config.toml
n_layer = 8
d_model = 768
n_head = 12
n_kv_head = 12
head_dim = 64
d_mlp = 3840
vocab_size = 16384
activation = "tanh_gelu"
norm = "layernorm"
norm_place = "pre"
norm_eps = 1e-05
positions = "learned"
qk_norm = false
attn_scale = 0.125
bias = "all"
tie_embeddings = false
parallel_block = false
init = "normal"
init_std_qkv = 0.0166
init_std_o = 0.0
init_std_up = 0.0166
init_std_down = 0.0
optimizer = "muon"
lr = 0.01
lr_mult_qkv = 0.7
beta1 = 0.95
lr_head = 0.00486
warmup_steps = 200
schedule = "wsd"
decay_fraction = 0.774
decay_shape = "linear"
final_lr_fraction = 0.1
batch_tokens = 262144
seq_len = 1024
doc_mask = true
train_tokens = 1020000000
steps = 3891
dataset = "wikipedia_en"
MLP neurons of a small language model. Each row is named by its layer, matrix (up: input weights) and neuron, and shows model dimensions 656-719. Each number is 128 + 32 x the weight over its row's rms, rounded and kept within 0 to 255.
A block is one neuron, or neurons of one layer that tend to fire together. Before each block is what it responds to, as a language model described it from the Wikipedia text at the highest values.

Responds to: Final word pieces of adjectives or modifiers after "a"/"an" or a hyphen, just before their noun, e.g. heart-felt, crowd-funding, dis-located.
L5.up607 [139 147 106 186 110 123 151 169  64 144 110 167  58 105 116  72 147 144 142 150 124 141 138 101 139 151 126 124  83 160 152 155 113 206  69 136 150 126 101 117 132 143 120 154 147 162  84  89 147  94 115 134 145  83 118 147 176 147 150 142 152 128 123 120]
L5.up2898 [ 86 149 131 173 137 131 186 114 124 152 118 114 133 156 127 118 161  92 170  98 118 143 133  80 109 188  95 113 109 133  87  93  72 166 100  24 155  97 131 137  87 135 112 155  94 136 110 144 134 145 104 160 178 101  90 137  92 156 137 164  68 107 156 130]

Responds to: Infinitive to, modals (would, can, may, will) and not after a modal, just before a bare verb, e.g. "able to raise", "could not seek", "would eventually".
L5.up21 [134 176 156 131  64 121 142 101 102 111 158 138 120 167 134  87  87 117 140 109  75 165 126 133 135  33  75  82 132  82 159 135 151 148 100 107 158 120 112 148 149 114 167 146  73 129 140 111 163  98 113 204 124 145 153 108 175 159 128 164 135 170 108 155]
L5.up3350 [114 156 119  92 133  55 165  92 114  74 152 168 101 139 104 169 180  90  84 102  94 176 103 142 167 115 111 148 128 105 140 122 180  55 114  68 153  82 111  93 188 113 135 110  90 112 132 114 151 104  97 146 162 129 146 145 177  92 164 158 108 112 113 116]

Responds to: Fires on the comma ending a sentence-opening adverbial or transition, like "In 1937," "As a result," "However,", and on year digits after "In"/"Since".
L2.up1260 [101 115 149 150 145 127 177 189 149 129  98 133 157 123 160 109 197  60 102 127 118 151 117 147 149  94 166 117 108  60 129 121 177  98 105 116 104 103 171 161 111 115 128 151 141 123 130 162 161 133  41 118 152  94  75  98 128 143 150 128 114  58  67 127]
L2.up1643 [115  83 141 112  85 190 151 159 137 138 167 132 167 116 117 120 137 139  97 157 121 166 108  86 176 181 133  91 164 162 140 109 140  61 101 115 143  68 150 143  84 136 157 151 133 150 148 118 205 207 179  85 150 129 133 137 190 124 173 188 111  94 101 101]
L2.up1816 [145 121 163 143  78 128 143 138  96 147 181 141 131 124  73 138 211 128 139 148  91 120 115 143 107 108 132 125 117 118 158 141  85 120 136 143 157 102 114 174 112  37 106 161  97 127  53 137 128 100 144  97 138 164 134 167 162 110 105 106 106 113 163  91]
L2.up2647 [101 133  86  97 133 209  73 188 158 131 109 140 108 160 175  72 150 122 128 135 146 114 126 150 134 111 121  99  92 158 114 143 101 113 112 167 130 129 118 217  95  77 114 103 128 122 164 102 172 115 152  93 111 117 149 137 171 120 138 122 137 101 107 147]

Responds to: Short word-final pieces (a, on, as, at, th) that complete a rare word or name split into several tokens, e.g. Comeric-a, dé-but, Borb-one.
L3.up347 [110 188  84  92 157  79 156 148  82 133 125 206 131 108 118 125 142  89 105 136 129 161 128 104 171 163 177 100  93 196 178 126 126 156 154 166 169 133 162 108 171 151 203 104  72 183 180  89 129 131 207 147 143 119 145 146 157 106  77 165 194 109 125  98]
L3.up2033 [ 69 134  78  58 134  67 122 132 135 166  92 157 142  87 168 159 157 167 110 137  86  99 155 184  89 123 101 111  30 136 125 142 125 124  87 127 110 140 140 143 158 127  97 109 183 100 105  96 127 102 136  99 161 139 113 170 154  86 134 165 118 165 155 120]
L3.up2255 [159 161 162 109 153 103 116 115 141 119 129 138 113 134  90 145 124  69 110 104 122 181 144 179 102 127 164 120  96 175 131 174 127 128  87 113 132 119 139 119 213 121  84 118 155 150 158 118 126  95 172 140 121  69 176 149  64 133 118 100 132 174 172 157]
L3.up2464 [136 160 121 148 135 140 108 125 121  97  98 167 153  96 112  89 120 126 126 108 141 101 122 100  77 114 103 210 110 144 147 138 194 148 149 135 135 145 195 129 140 127 124 179  43 104 141 171 117 132 198  79 149 129  94 153 107 129 166 211 114  79 142  99]
L3.up2498 [189  88 162 120 158 101 155 145 140 154  88 156 121 141 120 185 130 114  59  69 135 156 116 148 139 126 135  81 154 156 148 151 118 140 119  48  88  89 145 103 126  73 120 114 107 133 161 161 113 108 114 134 129 150 111 150 179  92  85 154 159 115 158  76]
L3.up2703 [136 159 133 150 101  70 106 208  88  96 139 164 134  81  95 126 117 150 167 128  90 153 120 155 100 177 129  87  81 137 166 148 132  85 141 136 116 153 190 105 156 107 129  92 111 129  82 183 189 163 154 150 161  88 149 132 117 163 185 159 195 183 124 103]
L3.up3446 [118 118 122 141 122 130 125 151 138 135  73  82 150  87 115 168 147 149 130  90  81 126 114 173  52 113 136 115  94 163 106 103 109 126 127 160 163 212 109 121 106  98  69 110 115 188 118 128 110 109 114 107 176 155 180 162 181 115 106 146 155 172  78 184]
L3.up3812 [164 165  70 129  63 145 169 150 151 165  59 166 194 106  98 145 149 126 121 117 152 152 136 156 151  97  34 117  59 119 145 109  32 155  82 135 130 102 126 132  81 169 125 109 106 138 137  84 151 111 114 158  97 103  96 188 145 138 118 166 164 157  89  99]

Responds to: The first word or word piece right after "the"/"The" that opens a noun phrase, e.g. most, ability, end, beginning, other.
L3.up1059 [159 116  63  81 162 142  79  38 136  98  86 149 124 139 131 112 172 121 101 116 133  97  91 105 119  80 131 165 106 147 122 121 134 114 135 106 123 160 117 159 122  86 173 134  98 118 136  80 169 142 111 163  84 111 167 126 129 157 126  88 119 107 113  54]
L3.up1323 [ 72 156 114 109  95  98 159 131 146 115 191 199 156 145 150 100 197  91 116 203  90 122 158 133 162  87 134 160  88 111 108 127 113 144 152 135  55 117 139 126 128 173 110 185 151 140  79 137 131  96 186 119 128  89 144 144 106 145 156 153  90 165  89 139]
L3.up1581 [102 140  70 130 153 112 162  78 159 177 107  81 123 194 128 113 128  98 108  55  87 157 123 134 107  48 168  77 117 136 160  92  91 172 111  84 133  93 167 106 126 104 100 177 215 143 153 147 144 145 125 169 174 179  90 127 117 127 122 112 108  99 153 106]
L3.up3218 [ 82 138  87 122  82 102 128 109 187  99 168 156 105 124 154 137 196  86  83 206 107 106 150 106  95  42 138 199  89  95 111  94 135 116  78 157 142 120 155 152 175 149 116 176 193  86 140 152 165 117  79 117 146 163 147 116  95 127 114 107 155 102  91 171]
L3.up3220 [ 95  79 147 109 132  71 126 164 143 171  45 147 165 141 124 200  94 143  80 120 100 166  80 142 179  84 105 103  90 171 152 152 157  78 131 158 138 125 151  93 135 145 123 173 123 131 156 136 140 128 122 157  93  83 167  93 148 119 170 142 146 143 118 146]
L3.up3250 [115 143 112 164 127 132 138 111 163 175 128 157  75 156 157 110 155 166 110 107 158 149 169 118 122 150 119 170 106 131 154 112 146 114 150 183  47  98 116  50 151  72 130 133 165 100 106  96 137 154 121  99 111 122 107 168 112 182 122 186  89 142 159 178]
L3.up3415 [138 122 146 156 118 116 132  65 158 120 123 149 134 158 163 155  85 106 106 106 112 188 132 157 153 131 134 108  58 183 138 101 159 145 142  86  93 132 108  74 114 106 138 155 109 150 137 102  88 120 216 227 122 135 142 139 157  95 120 123 130 149  80 168]
L3.up3715 [155  89 122 136 161 103  87  99 148 124 102 123 100 151 143 212  91  66 142 141  86 163 111 156 144  98  78 160 146 189 168 183 149 246 121 113 125 141 135 172 194 142  67 159 154 106  95 114 132 127 171 137  85  95 148 107 133 127 108 153  94 116 155 136]

Responds to: Mostly "and"/"or" joining adjectives or modifiers before a shared head noun, such as eastern and western halves and plasma and UV instruments, plus other pre-noun words like wide array.
L5.up142 [125 141 124 144 102 106 124  83 138 127  99 134 149 178 117 105 117 113  82 164 115 125 174 138 110  73 165 124 150 148 119 143  58 187 134 166 102 183 104 110  76 103 131 228 100 140 121 146 104 152 154 196  95 187 123 121 102 188  75 115 140 172 115 139]
L5.up2940 [ 89 191 137 170 142 109 160 130 172 158 186 162 162 142 109 131 144 173  95 121 130 109 116  93 146 162 160  99 130 138 112 174 132 118 141 136 118  89  90 117 140 151 191 181 114 212 121 161 133 119 128 129 139 161 153  72  86 122 103 187 120 114 139  78]

Responds to: Final word piece that completes a multi-token proper name (person, place, company), like Red-box, Kits-ap, Mao Zed-ong, Poplar-ville.
L5.up1801 [125 105 163 103 103  67 132 183 139 105 130 148  71 131 155  93 119 135 106 123 158 186 151 185 134  49 148  90 158  81 152 140  79 112 145 120 126  70 164 130 110 176 127 164 138 129  92 121  44 143 121 124 116 161 133 136 152 117 153 122 191 102 159 202]
L5.up2606 [116 150  91 124 152  65 180 152 131  69 148 155 144 114 115 133 188 148 165 120 149 171 133 135 124  89 131 121 147 100 171 154  83 114 147 113 159 111 184 123 152 130 163 108 138 151 131 173 164 115 119  98 150 122  44 155 140 149 122  92 116 134 129 202]

Responds to: Words that start a new clause or final list item after a comma, mostly "and" (", and 28.6% were…", ", and is quite elastic"), sometimes "which", "whom", "or".
L3.up54 [185  99 157 140 128 107 130 125 111  87 110 123 166 115  70 171  67 102 108 141 115 111 157 153 152 106 142 159 190 110 127 124 161 132 175 118 129 110 148 110 115 160 107 150 117 137  81 138 163 241 207 124 118 101 149 170  94  99 146 125 123 164 133  81]
L3.up170 [103 144 132  54 123  96 146 185 103 123 180 141 150 195 135 128 227  89 100 161  69 183 163 154 185  93 155 172 118 108 159  60 149  72 119 115 128 143 123 158 137 125 169 152 137 154  63 108 159 133 120 126  86 112 129 134 139 111 119 160 116 136 120 106]
L3.up1293 [127 121  88 117 150 126  91 112 115 184  99 117 114 143 166 139 136 169  75 145 143 116 118  95 140 177 154  65 105  97 126 122  80 152 151 145 128 152 165 159 143  52 131 121 108 182 192 128 146 161 146 109 119 126  61 116 199  99 158 155  82 143 140 106]
L3.up1298 [ 81 111 123 176 105  72  98 144 104 136 169 185 172  93 143 110 162 157 105 186 140 123 179 135 152 159 150  98 159  60 186 111  81 105 162 129 152 117 234  90 111 130 176 155 145  92 130 153 180 123  75 109 140 141 119  90 141 192 131 124 161 106  96 103]
L3.up1630 [ 95 146 113 179  48  77 115 127 129 119 114 145  87  93 138 115 171 112  85 198 147 122 136 174 165  99 112 127 140 109 158 106 156  78 138  73 148 166 149 133 150 118 145 156  92 154 117 101 112 144 122 144 125 118 138 127 120 126  46  73 113  82 144 141]
L3.up2683 [114 110 143 147 126 158 117 147 121  98 162 172 135  85 137 118 167 121 104 197  99 131 110  75 164 129 152 116 139  90 110 142 161  60 102 109 134 146 164 137 131 135 132 168 132 133 127 237  75 227 147  52 124 111 162 106  73 141 199  97 175 105 100 158]
L3.up3299 [125 115  91 182 149 146 126 149 131 100 103 168 120 156 118 104 138  40 103 120 142 166 180 164 118 152 135 102  96  45 103 113 144 135 138 150 104 102 125 156 137 101 146 154 115 128 120 177 162 171  99 111 121 132  86 115 108 110 130 136 128 118 127 121]
L3.up3372 [167 154  94 108  76 146  91 134  97 185 169 113 115 128 176 111 205 199  85 115 112 117 135  93 151 116 125 141 127 152 120  58  77  80 156 140 156  86 115  90  86 132 157 184 160 137 137  87 116 106 169 164 113 120 107 154 164 126 151 107 121 158 103 163]

Responds to: Abstract or relational head nouns right after "the" or "a" that usually take an "of" phrase, such as part, sense, version, Republic, period.
L2.up68 [ 89 196 150 157 125 161 151 126 179 130 106 126 224 154 101 117 154 187 152  80 111 105 176 129  79  64 117  60  89 152 122 155 160 106 128 183 121 189 137 138 163  85  86 143 152 115 150 183  83 149  92 159 134 184 142 100 105 113  81 160 132 139 146 101]
L2.up529 [111 136 116 195 141 146  96 145 193 126 171 138 172 120  83 155 187 126 118  95 150 114 175 125  96 116 145 123 119 126  86 124 107 108  85 105  79 105 110  91  88 103  63 159 115 106 162 117 100  53 123  96  83 150 173 117  46 184  81 151 126 140 138  89]
L2.up2075 [125 102 126 140 136 140  99 135 106 171 121 131  87 132 155 158 197 135 115 131 192 151 122 129 148 146 123 117 149 113  93 172 177 143 109 124 148 154 116 121 133 145 117 175 176 141 157 139 122  73  55 101 170 124 162 122 108 154  55 138 133 135 127 116]
L2.up2823 [157 101 148 124 133 107 104 125 104  47  97 126 133 165  96  85 113 115 103 147 106 109 157 111 152 124 130 208 133 171 109 112 142 209 120 101 178 160  98 120 144 115 113 144 169  85 122 164 105  71  54 119  90 126 154 165  89 172 162 152 122 145 141  94]

Responds to: Last subword piece of a multi-token proper name, mostly surnames and places, often in tables, such as Fur-man, Ly-ons, Old-field.
L3.up55 [171 117  70 161 146 157 139 151 114 147 131 149  88 116 115 163 192 204 165 141 154 114 101 114  98 118 133 128 157 104 155 174 111 181 163 108 159 111 168 146 139 147 109 140 174  95 125 169 103 112 101 117 133 113 123 154  97 139 175 107 174 103  92 134]
L3.up270 [139 128  95 139 205  97 108 150  74 159  60  79 131 152 115 151  85 136 163 172 163 160 165 132  95 161 131 126 140 127 149  58 156 203 100 116 108 107 147  97 192 220 135 148 152 115 127 154 142 126  76 161 166 118 115 180 133  99 137 145 109 105 107 198]
L3.up983 [ 99 225  91  83 146  82  92 173 113 142  83 147  61  87  83 126 149 107 158 101 113 138  93 170  95  94 101 119 159 112 145 150  89 154 160 204 128 178 127 126 148 157 168 141 129 134 173  65 131 131 114 116 129 100 145  87  94 116 118 117 213  86  20 113]
L3.up1054 [132 174 206 170 148  96 122  80 121 123  88 122 109 134 134 119 217 111 157 137 128 158 148 137 119 117 111 133 191 101 180 111 145 128 103 123  95 130 113 103 149 151 171  89 175 153 187 123  91 131 106 169 149 187 152 111  96 152 122  56 102 153 152 127]
L3.up1935 [110 144  61 168 115 128 139 125  98 147 112 115 129  98 156 143 143 136 132 118 153 113 103 171 130 119 117 156 124  85 129  88 104 166 206 163 117 187 122  83 141 147 162 132 136 133 127 118 157 156  77  89 103 104 103 105 132 119 106 108 130 199 111 158]
L3.up3288 [123 176 133 110 163 115  88 167 116 129 140 128 134 104  34 107 127 162 138 115 215 135 145 174 104 142 151 140 125 113 144  85 109 141 157 158 150 121 182 158 116 108 175 145 154 163 159 135 123 178  88 137 115 147 101 115 122 149 179  93 176  75 112 154]
L3.up3460 [108 220 123 115 110 135  70 131  71  56  85 126  44 103  96 123 107  98 105 129 153 106 139 176 102 118 105 136 206  73 127 131 116 142 145 139 122 102 159 152  84 153 184 143 148 133 157 124 115 193 127 150 126 122 185 154 134 139 119 130 131  91  89 153]
L3.up3813 [101 137 123 121 115 152  96 151  42 102 104 106 135 105  99 146 117 104 157  53 124 127 136 181 138 111 114 150 124 127  92 139 134 127 143  96 135 131 126 120 171 134 157 174 140  95 117 116 114  90  90 129 122 110 151 154 123 109 112 108 130 179 121 154]

Responds to: Final subword pieces that complete long, rare, often foreign words, mostly proper names in lists, tables and taxonomies, such as Persepol-is, Luch-on, Lat-via.
L2.up1291 [103  98 217 126 157 112 127  71  80 144 119 166 110  56 121 112  83 147  98 150 100 104 121 231  93 126 138 146  62  89 154 144 116 144 104 153 138 159 141 124  95 144 109  96 108 192 127  67 125  99 127 121  70 131 153 178 149 157 120 127 124 118  91 115]
L2.up1444 [112 157 111 112 153 185 149 137 151 101 136 120 105 168  68 136 108  92  85 102 120 128 150 155  76 129  97  99  83 142 134 132 112 104 129 167 148 102 132 177 118  85 115  64  88 155 154 141  89  88 148 140 143 117 100 117 139 108 103 183 145 101 153 174]
L2.up2792 [165 104  94 159 155 132 118 118 167 132 147 150 158 140  92 154 126  99  82 151  84 190 102 179  85 108 126 127 101  57  84 144 118 134 131 172 123 152  76 174  93 129 136 167 152 143  84 142 137 112 111 199 175 152 147 135 120  77  92 157 176 150 123 132]
L2.up3172 [109 128 110 157 131  87 142 135  87  85  88 141 165 136 160 133 144  98  85 116 150 117  89 156 144 123  96 126 141  70  69 158  93  49 135 119 152  84 130 146 107 101 167 104 133 140 155 142 122 190  72 188 169  75 147 142 135 152  91 127 109 162 123  86]

Responds to: Connectives and linking verbs (and, comma, to, is, but, or) that sit between two parts and predict the next item, as in from November to, funk, and colour is.
L5.up1960 [107 109 176 123 102 154 149  70 173  94 174 145 154 124 134 124 132 135  99 169 139 115 173  94 118 122 139  36 177 117 146 139 153 168 197 160 148  92 122 119 138 174 134 123 120 147 102 126 104 185  99 148 150  85 149 130 108 142 117 123 148 112 119 149]
L5.up2346 [ 86 127 124 167  62 142 160 112 114 184 140 135 159 140 109  70 108 103 135 145 123 157  82 176 203 144 130  55  86 129 155 125 108 132 159 101 130 135 107  97 128 132 145 106  97  96  82 119 148  89 138 188 115 105 109 152 119 147 116 158 172  65 106 166]

Responds to: Words directly before a bare infinitive verb, chiefly infinitival to, modals (would, could, will), and the t of don't/doesn't, as in "refused to have", "Don't kill me".
L3.up496 [173 125 110 181 106 103  69 138 134 200 111 197  84 146 141 145 107 111  93 122 150  44 125  28 144 104 134  87  75 124  84 124 136  95  70  93 157 172 130  97 135 167 129 116 135 112 128  87 213  76  71 166 145 140 169 196 165 145  86 134  65 115 119 103]
L3.up987 [169 123 112 133 141 125  91 106 106 110 132 159  90 139 168  92 186  80  91 107 128 162  89 146 120 104  86 147 142 114 113 125 159  32 122 143 136 120 191  86 134 162 143 155 196 100 178 124 144 144 124 127 133 101  83 128 144 157 153 177 125  99 152 156]
L3.up1254 [140 148 167 101 112 152 100 142 212 187 140  92  84 110 107 109 174 117 119  90  80 124  89 184 160 117  92 138 129  77 102 137 179  94 115 136 111 122 127 125 118 133 103 142 124  61  97 109 160 158 137 150  82 123  84 138 102 124  89 205  87  84 160 178]
L3.up1550 [147 134 153 132 108  75  85  95 116 214 144 125  81 162 126 169 140 155 146 140  83 117  91  99 159  91 128 151 175 188 162 105 126 142 126 137 118 173 125  96 147 171 144 100 189 142  96 135 177 117 133 152 121 183 129 128 120 197 106 156  87 157  95  90]
L3.up1619 [ 83 143 172 118 142 114 110  98 140 177  91  98 100 123 160 139 150 106  84  63 133 112 103 147 145 106 163 139 124 124 167 121 110 135 111 106 126 162 159 105 143 146 157 116 161 107  87 110 189  62 117 162 136  98  94 127 122 199 123  97 115 127 134 118]
L3.up2636 [140 114 138 114 122 143 147 165 163 107 134 171 180 185 143 122 207 160 147 103  73  98  57 126 157 167 136  84 113 138 104 116 173 122 109 120  92 124 138 150 166 164 101 134 127 105 119 150 123 117 113 154 131 177 137 182 122 134 131 133  86 141  78 131]
L3.up2734 [188 110 136  85  66 122 117 149 124 127 112 117  85 176 185  78 158 139 125 176 134 142 106 166  83  85  86  33 194 101  80  93 149  88 140 173 126 144 185  64  72 141 115 151 149 110 154 151 195  89  89  83 101 118 151  91 161 163 165 146 143 131 126 132]
L3.up3481 [ 90  87 202 128  78 114 131  93 156 186 126 155 119 120  60 108 116  82 154 100  92  84 131 157 159 104 106 150 123 171 177 141 144 139 141 138 143  94 109 164 106 178 140  92 156  95 141 113 170  84  92 180 168  94 142 105 145 210 136 152 139 126  89 126]

Responds to: Punctuation closing a long clause or sentence, such as periods before paragraph breaks, semicolons, dashes, and closing parentheses.
L2.up20 [130 149  92 160 126 120  59 108 144 102 165 145  74 106 132 184 118  76 136 143 149 161 118 148 122 119 116  87 129 159  87 170  86  68 169 182 116  53 126 129 146 158 167 134 163  93  91 154 131 126 197 169 143 187 155 161  89 106 157  75 139 142 139 159]
L2.up1172 [149 138 150 147  49 140 102 112 103 135 184 121  83 152  75 137 165 112 125 132 147 145 128 123  78  53 121 155 122 137 128 128 138 181 188 154 137 134 115 126 156 124 157 178  90 106 158 140  95 139 134 175 100  63 160 177 127  45 166 121 122  78 187 143]
L2.up2392 [127 202  95 174 109 121  99  94 172 154 120  88 122 114 101 151 150 132 135 137 194 177 178 152 155 129 154 116  93 121 113 146  62 142  93 193 123 131 153  95  97 136 199 126  92 141 127 137  78 108 129 123 135 102 188  67 128 140 124 142  99 133 164 176]
L2.up3597 [125 139 100 185 147 149  83 133 177 150 119 102 117 118  87 167 166 159 149 108 130 106 151 132 203  70 115 116  91 138 116 131 113 131 162 181  66  69  89 149  98 136  97 109  91 124 133 121  15 180 134 120 155 123 154 107 131 133 116 137 118 195 156 124]

Responds to: The last word piece that finishes a multi-token proper name, such as Windsor, Brno, Purdue, Taliban, often in tables or lists.
L2.up2278 [134 141 127  97 142 150 139 149 139 130  86 185 146 129  56  98 116 127 130 120 113 116 141 168 114 124 126 109 134 134 164 169  74 154 161 158 166 151 147 126 159 112 204 131 144 170 114  71 180  60 106 143 129 131 120 141 151 138  84 136 137 146 133 127]
L2.up3038 [104 189 111 113 138 107 133 159 138 137  91 117 135  90  69 105 129 127  75 103 120 159 144 194  58  85 109  87 125 111 125 174  57 105 134 161 141 111 120 120 132  90 148 147 117 173 131  94 119 124 104 119 135 164 196 109 105 134  87 139 107  98 123 167]
L2.up3278 [154 144 111 145 158 123 148 135 117 123 144 136 158 139 111 140 128 139  88  79 167 153 136 167 139 142 136 183  89  84  81 117 113 142 152 147 160 162 167 174  70 129  83 105 104  66 133 116 140 107  78 158 166 121 186 142 144 142  70 140 137  76 126 121]
L2.up3314 [ 89 164 177  78 121  82 119 135  87 107 149 161 130 133 107 113 153  90 130 178 125 110 129 165 107 175 132  81  91 118 143 142 133 113 135 149  92 164 165 159  99 162 147 135 104 129 151 114 144 155 156 135 148 184 193 111 143  86 113 160 115  53  80 138]

Responds to: Main or auxiliary verbs opening a predicate after a subject, "to" or a modal, such as be, have, found, are, in narrative prose; sometimes adverbs or quantifiers there, such as much, largely.
L2.up775 [119  86 105  67  93 119 113 130 159 133  87  73 121 165 144 158 113 100 156 109 110 167 132 120 123 147 170 138 114 117 189 123 145 100 101 141  88 137 126  65  87 132 152 112 126 147 111  91 186 153 119 181 149  74 133 145 140 161 164 150 118 130  90 111]
L2.up1791 [175 135 105 120  96 118 100 140  77  93  98 107 108 164 159  73 122 141 164 172 173 113 121 133 114  93 111 121 115 138  97 116  78 181 102 109 171 122 164 124  91 133 130 172 136 104  77 178 158 164 154  39 164  76 128  72 113 193 154 175 141  62  93 134]
L2.up2995 [ 84 171 127 181 102 118 160 136  77 127 194 117 152 134 164 110 122 193 157 133 131 118  98 120 176 163 100  84  87 160 141 126  80  85  94 131  88 227 166 138 144  91 167 132 113 142  83 101 187 120 114  76 128 133 149 167 166  90 181 131 131 142 142 144]
L2.up3370 [103 158  63 103 141 164 100 149 181 163 150 142 125  85 134 139 130 128 199 126 196 150 102  84 138 144 147 143 119 119 130 141 171 223 132 147 133 133 148 102 127  84 192 141 171  74 140 108 108 112 116 136 159 107 119  76 130 195 125 199 147 118  99 188]